python train.py --norm_eps=1e-06 --tie_word_embeddings=false --parallel_block=false --beta1=0.9 --beta2=0.99 --final_lr_fraction=0.0 --max_steps=12117
MLP neurons of a small language model. Each row is named by its layer, matrix (down: output weights) and neuron, and shows model dimensions 256-351. Each number is 500 + 25 x the weight over its row's rms, rounded and kept within 0 to 999. Numbers have three digits each. A neuron's up and down rows have the sign that makes its largest values positive.
A block is one neuron, or neurons of one layer that tend to fire together. After each block is what it responds to, as a language model described it from the Wikipedia text at the highest values.

L5.down141:482538498485495475526495465463514458483491483509459499518545533472471506482481497460525449455496522510481514471494492479467528498488541541480517483539515512543480486463507532499499476484449480500533507492486468502506505470474497496514533509485457478500498474494503473453486472520508513469
L5.down181:514513518505530497495518509505521527483516518481452518538529496513571503489484500503519523502483509520526524486479496505521518529494470521489513461499511504494522501515485498522480536506539471512501530510536518511533524472500475484484489487556523507531490519470523507497514514492502492461
L5.down304:520534476515481471548540469550459542503500490504461537460503493497516519512511500513517497545488477496506520506516492498524487473500493538462488468484509485496540487501505511469492483505502477526501451498457487522521474508472509511509484481569523495490502521533504523507520541461521476518
L5.down419:465498453482536543497490457535498517494507504505483551484516539498489533526506437483508478503499519498493486501540502543524511515503513480508488504489478482472544547520485518485531472463495476512490496475492483484515522498495472492523527504515506529465514525508492494547504516484455499474
L5.down618:437500507496473502497468512519508507501527513473503538410495491515467525467451508482504527457482477506519466509475513445489492479525481493495514518482536509495505503523513490523490515507519541497469503493547452505470472508498471448510491487511502468519526525554492500458511533501515498510
L5.down624:514499504479543477501496481543492511475528520481519547508489527517433496480465474522478497475514489499460459533515483495525459473512496537493483493499465521498536515503491542481505469483483464548533488498498514483482512493534509522503506510472506494541529508488540456512484555527476531434
L5.down663:529502473473518515480493523522499485486492506488497509533514532437518514489528477485490598489513558498498509490519481527530514505471548515535503501530494485476523473506493472546492459531493471464527504549470535495506512531518480499488525513519483480464472517498546490500524508474499506505
L5.down881:496509489499514537512507502523491489475459515506496475502503538470486466497529496534529511522516486485448486475490471499506515531549507487510480485541525510480494508482489484483506499485507462518510472464488480483503509476527459518461509521470478485517503486474483449514495541499489492546
L5.down967:520472512508496493477462506488501483448478564475493548484498502456486504468514519501515464476499496478499474483512518511479507532498498488450439497503501493551470529478541484484473497515469517498514473552469498495438498515505494485473491535533466480489509518527492504506484513498487533485
L5.down1217:504509502466490501499489517541505452497490561557534520481543547453481508444537512537543516564493497467537531517547502550479543482484475567475516547501501503520514458525541492484507495458494540544494558470539503525463570548522536492495513492502449497492469529486565518455488472493466518531
L5.down1348:492553489513542502521503534506471467537526527470512552490491501488477544475437496453465505485525483512503488492545492487468513471487539551525450513469502494507476476495501513501505505482475549507487508497482525513535520508495477505520497498462493506465516503497446466480485503523487516494
L5.down1409:514498489505525485526506546521508483560519524476529500490507503526517487478472492517499492514475500524526499510476516471506529502507519517470541482515512540505489472514487519482513470484489484533495476493553527508518503468504526465486495497522473509482502540495481526509552487550499503485
L5.down1493:557543524490495492489488587522528530478529466480495471504522504512513469498503456512461488488517498481538496484524473522485533531513494479491479502484507505540529478507504554469513511490509513507487517483512531464572534502518497504516511465473497447500501516508501507538509537521493500480
L5.down1542:485469510536535506542507468516523450457510504483549529507482499501505488469426598507528499528470495504501510499531532457472507508492493519462515506475475446519496502471530482500500469498509511501495524499502503553487474497507531515503484503538501540521500459464447521477519464478519472478
L5.down1703:507539510506570495502471468528506494491560556530500502531522515463496533489461486469511506485507516451484525503534496525460543467471479489478520514499540526513503516524533525539523495505482514472502533495490479503502508498496480480508503457518445484547512504536532502505479474499498540484
L5.down1733:460512523499482534505510464488536509483538493423516516495545490502466507469537511433480500506492537530516485527508468472493527503525483485537492501521463429485498469546522506506493494514510511515509487526508477523478477466496545492534478497511565490540488510516495507526514483510496502523
Word-piece prefixes and suffixes

L5.down59:509539494534492486455530483515489520516532515465502519500530532498491495485478514500519513474464509495504507548494521477534542489515501454505510476555525485469523470492500531502539529465508536487467510504537492536502496483443515470503475508537487489536523468540465507468539523535485511508
L5.down67:533506475470473487473474508469489516490511463514493467466529505512465510487501472488508497474504504518504536530499511532493508498484519468469514493492501497536474524540501489533498504495468495486494478522486537514505521474510496458493480502490480512471484483516474531460489521511531502478
L5.down263:489465481516514509523483488486503485535524497487416547497524526503542503549502491492500524526472507533497487499537480524498471552497502489462487501490511518533515528495465523522546489478515476501511504518480498506505471478502457522484455494506516506480527523492463506487508488460479514475
L5.down376:505490508470496530514512529484464516506532508487463461534537500480530524509487478526496519487511502520549464539489510492462513522485513492480487503493523507471498504503495542531520506504511502509484553488494498491486495496492512491478505499476534527482495504513520512522448501509465498549
L5.down423:475510491458529489493513496477490533448523526538527492500526495528491499497491446496501501511483505496535519520505505478489518461485526466530512494514559487477447498516538502523493490502504538518483478509555493482496531488517512460482517477471491531515509493522502509481495475521518464429
L5.down488:499486473499506528530494486512521506526500522451491515552485523520468460516480452473486502506496477426504472496479526509489505498485481474542501498487529473494506481493469524505503486493500494489509498521510466500486479532481516513542470505469533465495540460519492492502522517468519504491
L5.down526:511506495471505491539494450497516492484486514474480446486504517531479541531531477493498490462474485503478493518522470498504496499503469503512526484493450457492517497453470535492542493533493469500509454483464474525505493487514516465494486487488555490453525494502470480510504457484502506500
L5.down750:475498517480473485521478496526494486466459522562444493545515514493470531553464483494498491495523512530506466509467516536492529505493494476445465521520548484527534498511449468499542527482484504502497530482500544509488499481502487471493477520506492538508498518512497504517487517466478474501
L5.down863:487534526494503533533469540507527472522524536481523499473486467464511520514518536467496503506474482560488503522496455483499542516468555502487508461449520548502499494499479526511493484488469476510452512488500522516496498511507500494519505497523513503514494562433506527482497496477484490491
L5.down884:463527469518486495521469498531488494491496471506488536475539491501499516501486501495513504493502484524499495527506522495492518487439484500507477566504544508523492463537424510497500524465525494493456490521507511540510496490522535481526479523494547505522522547489544470508505503520516494518
L5.down941:535518501470526460459465496552478478501502533493475520484488507493528508430490482507491508516485476487483463486522553471506486485510519494463498479522523484493493527500458465507485488504489507463496494487486517504472506511487503462501501500477507473492494442487466499478512538487510507537
L5.down1152:501533473480479489526499463520503521473521482470503488501543510505488482534508501497487517501486468482505528494504467521511514542514543490478499508560523532498459477477453522502518519478475503492533515428492536515488487473500520526463499527486520475507517479569469499469492525504492521496
L5.down1302:455518463478488492532476525478482441504478508512440489485540554502539495548537513521486506451486534539482498496507511493487519499488490510482520498497456474480532532501503523481507475519473496549517519490477507520489483463480531490469455552504466519503509473495520479484523530485498455493
L5.down1315:485477520506473462491509545507496501555501494489486553521514509511462482478497545480501465514525512468487523526485502457489491518472514462497472458522515424503488499507437508479512494509516519481487463470497533488502519494466491496454507515496543478496530504540471514520470498479533491534
L5.down1531:499488444484503543473491500474460506513479505541482495521481536507512526507530469521504443545490529495530508507477481494504501508519509556488477524488519518493489553509471503517491468473497505469515491530475514484530450528520513518478487520469476473535524515540496528509457483491524514490
L5.down1671:507488486494521464520499464499525497516523510501454529510494533500500487537491462463486456468470501531527520469456479464481504528472525487507537521477477485542520520515479522506526466534472457493481459500459458476507482467504514484481481509475493518473504504456459495472478483499472482498
Opening annotation brackets

L9.down87:520531531466485489524516495474494540496486467501491464529498482502516521475515503531514503509528512460538545490508478462500486517512477515500511462475548505463495496508480494516465507503473503499486473464494449482504500512497505464516482519535488478480488499476553491479493467508497501504
L9.down1268:474498524534528482489509489529495500569497495469495493512503457499491504515511509517506526503506484541546482506457493471512476504512511503518492496496512546479473508519461540465485484512476525496509499469531509487498512503527526450513518493502510494525527500498497507463505511502477475484
L9.down1680:521471521495487501484500527523509517522507495506493495490474533478491473526503494505537533488508538514469478516524502514553476498473497468507495501468507499512511529504482510534480500501476532488437504492547479503519482489464526472484514515547482482508491493482494506475488474475536503480
L9.down1713:466542491483541519478487505471547503514501504543503477500475539528550509524465505485515464518550453505486502562490484508557459529504489492465541518484466501518509516510434511488527497489569549451487516502534461498490483513479503470567488475485475508486460524493524502493487444491432456512
Mid-word continuation pieces

L5.down110:529529485495519537486509487475493482564502502534497487495495506527486524518522537532503456519471498524472495495509527495508512521454513490520491528548511485451518488525554486502522525518500503461504492503503494469519491494498542527451451471504504494496533544520485522469463463513488446492
L5.down173:520474491542520518473505492500510472529500476526518458482502460496470494446540509499508498516466513459501504531516511476524498513502468520510476530449525492507481472492568500483488508527522534520485491472497522567508486485461494527537512503446493531505431533475511513435478534508536511528
L5.down188:538496536463523490507481547514485491507529478481501474505464494508513509481527501475505506528482464532546488506495514504498512513512468529523499510514559493479520482494551520437495471494490555484510478480538517472545488490491474503487472496448505493498518504472509513514522507533477497499
L5.down217:460505501463480503479509483465487555480465529511459502479464488521531505505513485527522526553563468481520468507522467500492530483511497493521521481524506484523501545489519469556523478493492492486496486503465540482472494518517487471475513506498505470496477496478481493526520481517495496467
L5.down222:503503479504472483480547507522462479484476498477487478456495539464461554534499482463519540499540492496465476541494500468509513497518502507462498513490483499493493473524494550509535475508464495511527538521514489543509518468538492462539495481477476463502486507487488469488500499484511506499
L5.down239:551514460459491507543471473491439532498479553494500514519496502530499486458486554499490544516500522494485509505497530515551524542507492510516514475489541477551483465487491474509519495497532494494517481530502506532504525517493521448472496495463502521504501454497483526520506508499512476513
L5.down367:497491474462505517506534507478510501501478488518451524548492517554491498528526488467516500494512487493463494529509513517518501515528486471492510515538474438535472544497527506487501479504522441520457502515492500512503506462461487497468482507542476506484503493510467493486500486506505534489
L5.down602:504459482527492480520531455524472500459488499511484481486494473465529495503523509450538465508490501521482479490505506493525482514517493510477514493517476494519501465561477508527551506483484482516478517505483499475499547527502485475539517512539485522507498545492527569503548465462495464486
L5.down747:531481545541492528500480478470489542502514516530487483506489495513443498533498533487447488533480479525533496469560523525493557465509494530475487535485467497503497470487529491503486561483541510491493561525498465541520477526471529506502519489481531457483489499508509503521452500516508528545
L5.down871:503520491564510477510499470508493481495494513531442467515515517490521505534506493486484530523520493505500510510475531496523518534496526464486521527476518514507497512535491509481511474504543448510495495510504487523498507484486511506502504525502472501491493474463514499471503487517459461526
L5.down1171:488526490477488497511489515516514527497499467477405478518561517518495499478475503538522523488498449498502535478537518515454501514502467480563501481556468512461526495547469533468513527496510499484483494510471442536509510468493511502484499512462454509506505468507515479508517480476453550509
L5.down1553:549493489481504492464483501554527510494517486490513498513537486492479508516500507478482513473462460437467526506483505506490473536517507491500514504459518476549518523489485488493524490498522516500491483526498515475463465547431489555490449455522533494459479532480535504499513495480496532553
L5.down1593:522507507496497499462508487541530455484516483499503525485494507485517483480475539495543461444534471519479481503520518542486529506521523525525504503503492516528488474505489467500499499449460449444505536490446536514500545490549494509508500523469485491494485552523512518530467483511482517481
L5.down1672:475491501458503518522512480538492547539469488490511543477492464490488536509490526479474488499512473522513486537486515455515514489543530513522499512516533475496470499498523539461493554478462523489484494514532502476548485518510444482509551525514527471542531512500485500519536519549495470545
L5.down1685:493534483526481522523529486515527485505528479475514494518509521456482492485585449513546457530501510472498521525492540523488488483461508578523524476509520468474495469465449512524504512470502516532475458488520523491515546492474483477499486471567473487478493499506538491476523483492436474524
L5.down1786:487504493501529486489466481517475502494511491442511498508496514513512507534461503515441506481544522509530488506494497507497465524522503472509483489509482538474508497521505481468492472490494496524523495492481508518481477492456463500531499500489522517482491501507509509511472543529512506498
Clause-initial he/she

L5.down203:492448503547538472511505475522532553497465483500512495464505467509504486472467530477512492514496463506491524563488498438494537532501500513508505480486485478540491517505494478534491486483487531571488504516509515526502498535489481501520516496560478538521465512538472491448485547510476516501
L5.down339:504455523492525475499529509495497486497508496444522469493508501477526497504516475497520488487529493519553475521493494535490535517500518491482525519491487536496542465465487530514530522496485461493464484489522499466526476535497541471473508507485528523481504524526530475524496518497497480516
L5.down543:512483488509497485541529542519519537484504486495467506513486518481509452514470498490510471494514506445485495534533502483528536494549480512467498499467453523465492505486517547513482539466483469528496493482494493523501440472523497524565467485565502472465514496513494516528496505513523459531
L5.down556:482492478493494492560474487511506520516490486480520513501496507514502540539504491508505482518524493503540457512533549504476478529489535516474533506517527519532493485519500501538462497485526520537483479514490495503524515540492488492481498479509501499519541511525466520508478509470476505490
L5.down573:482493521502491515550533502470519550496489490488488485480537457551562522450523497510537495458534504504489488498522502483553474500505532489503495524481474493523498505505506528515489539500477537458528471506483553503475428494496515492506533474463494468521539561461489475544521488524499506519
L5.down626:508541512460498557452496478519490497522532474507458484484514531554512474513512519498471541456465495500474483500527507523550521485488450518508503494511526596536549446530500492492482495525492509496470540505499494514506477476539498484509489517460472478511514509448500492516492503554467485493
L5.down787:456511499502502502465521476547516496518503501512485491482502496523467488507488488493462515502482507527487535519487470508498474522517489534472480523546528532479505519477540491502554498492511504470532511522514525529497520508532474515506511515505527505505471498476505516456526493510506559531
L5.down962:515531519485489530532489496488483437466516501544519530509507451492501447493452550490514461481506472509514462511490486546508494506495429489498498519482505522496506450488486494525513520489529509513508498525449536521469481512522469523538540469510503511446472507508521496510505518523480535468
L5.down999:473464473504515469523508518468462501498506529500469506525519519514500507516482476509459511484462543477469523518559525513460512506480508490501471466499476460488496430490517488515533500474474482503465488512492482482493500515527536470459476515514501501506504463477475454491517503453477502456
L5.down1034:504460485501515548503496521498492501478505499479482502490527539479539503510532524493493504505472455483471516473506514501532542490488506469520537519527526495483461499480526481526538480502482541510508466522541508529526532490510503558465502512485488493476551515542471485477514490520533504497
L5.down1092:488465528496488519510515493492518541517479467519474513517555493518492488470477505519495563501484529459520500526468475491527489515512470461490461501510494513538497521499485470475473504508509531477462558502498500458515516502482489531470474477508461497523489509449467524488508481515468501488
L5.down1230:491515484508492490506499538461518496534505517513482476476491437502504513502475536511517518483524487484531487519445498543511520457517519516532524503506498462507490494532567501484516518488503517485553497486491471454491448513462530494504527462553511520514520500498476506515492520488496489456
L5.down1345:503504495524503489478519500518465486507508459518513520517517518536499487532512522552503513494496497495468488515472480466515529484475470499470528547458485516538475494503541530514541525518483559495522490494481503520483510564521521488453483475477486512486512457479498507504491506505521522550
L5.down1587:514499494516486536516536533462498471471513499520484491460552511541520484466487464456504475511479518446472522523480472489485528520486496467493501495533510494505467530523474537505515510511521476511490474514521509522480495446506499543514463511475518470485519499453493515506515503545487486551
L5.down1726:512505451495513514522504500516503490494486486452495479543482551499507466488483459469446470481532481495534488517480502499523515467496508485483517490475480511519542490506497469477498529512496509516518488506485484498499496477482530511436528486522517487500482522513511502505515477494491489483
L5.down1739:482508497512547474534516501465528474463517537532515495468507481477490495522477521501551515471480465515505491508576498446476480534531543483486504496496534479521502491481451546486484558480474516500526516471515490476500480469461536478522479531509505549515526511489485503506492498485494519516
Mid-word fragments, especially "ah"

L9.down347:525529491509504499474512489504556538544516469524482536495483527501521479488510522524488487561511490500511477492498484484473505487491466490574493528498488529536507459503489518503519487519487518486492493499551519506490477524475537481512452482561450465479478482491463527543506487524511498509
L9.down804:519504496546545499487513485509554485516488507495491513510499507493508429503463485473498463523488511497498492546511530510481501470540435484431495479493492525538519522507482464501500532492515489505461539490496508483497471542465524530530512524497514515541490529469511510483488544494547489491
L9.down1605:498478523495513522504477516514530466451482524516484472451454519533481462484498449450549460465459413486503511512510540487504523508487540469510524546516486528451507509513475503504490493517476497500486487517474485489488513515483529523526518474468514481508448525499503497496460545478528471486
L9.down1658:463534541521481542472509475519487483537515525486487533517536478531464508498458506478527484505553504528499494516484498486445531511543457524496499523508463526542519498510505507476461520533511529550493471493475488464474495530438461504503469556529505497528530482541528466473494477493512517497
Mid-name word fragments

L12.down1018:495511509450501495462484546429477495491487492474492516501459488541519528467459533546504505464477497478484456490517474548487499497451535448488515513518502463532505502520472540482513533489490489470558492502542469490487486505455490490474475530515501495468452476492497447497516482519463498493
Table and list punctuation

L9.down25:531548517522470506480475532482491482509471466519509520506550505525531509505486544503521490491482483453489488510453469517494499472472484474489514494449479540529498500483525504517534512511504539454525493469528481469485445504491509494466511546468489515498513482520492514448476485470466487525
L9.down600:492512495495529480495545526506493527506528477545483501512467517462498500515494576522497528514518486519504512533531485539474467485515518517489471481428501533498479506479453502520483540488497522486505486463514484516468459497536511494503512484497491505515500521517489482499485508471482504503
L9.down654:471515489499495498502529505547513479509472521520538546546516473516485464493517446494450490469488524442463493488467531550493479545486519534502503507471503505518524470554461479465523455508487495507524517496528453527507549506496467471498535510529472492490513458504482472465477497457544479485
L9.down1707:473484483520504485555468485496514485520528502499522485531489515519471518530528529516493485516511497524523492517471490499553513509491453478518514489463501539505520504499478528516484522451510507510502483488464462466479490538481486498521476515547545490482481530493519504469492502482490505482
Early word-piece fragments

L12.down826:527520486500514509520437473507535535461520505494491491535482560486476528515494476480537476502504483484497486544509479509510494452529495492517503509524509501460533514478559519488512503499545491526479525508506506486507515513531529491518484500488509516529478503504500480490475513517459482482
Subject after temporal conjunction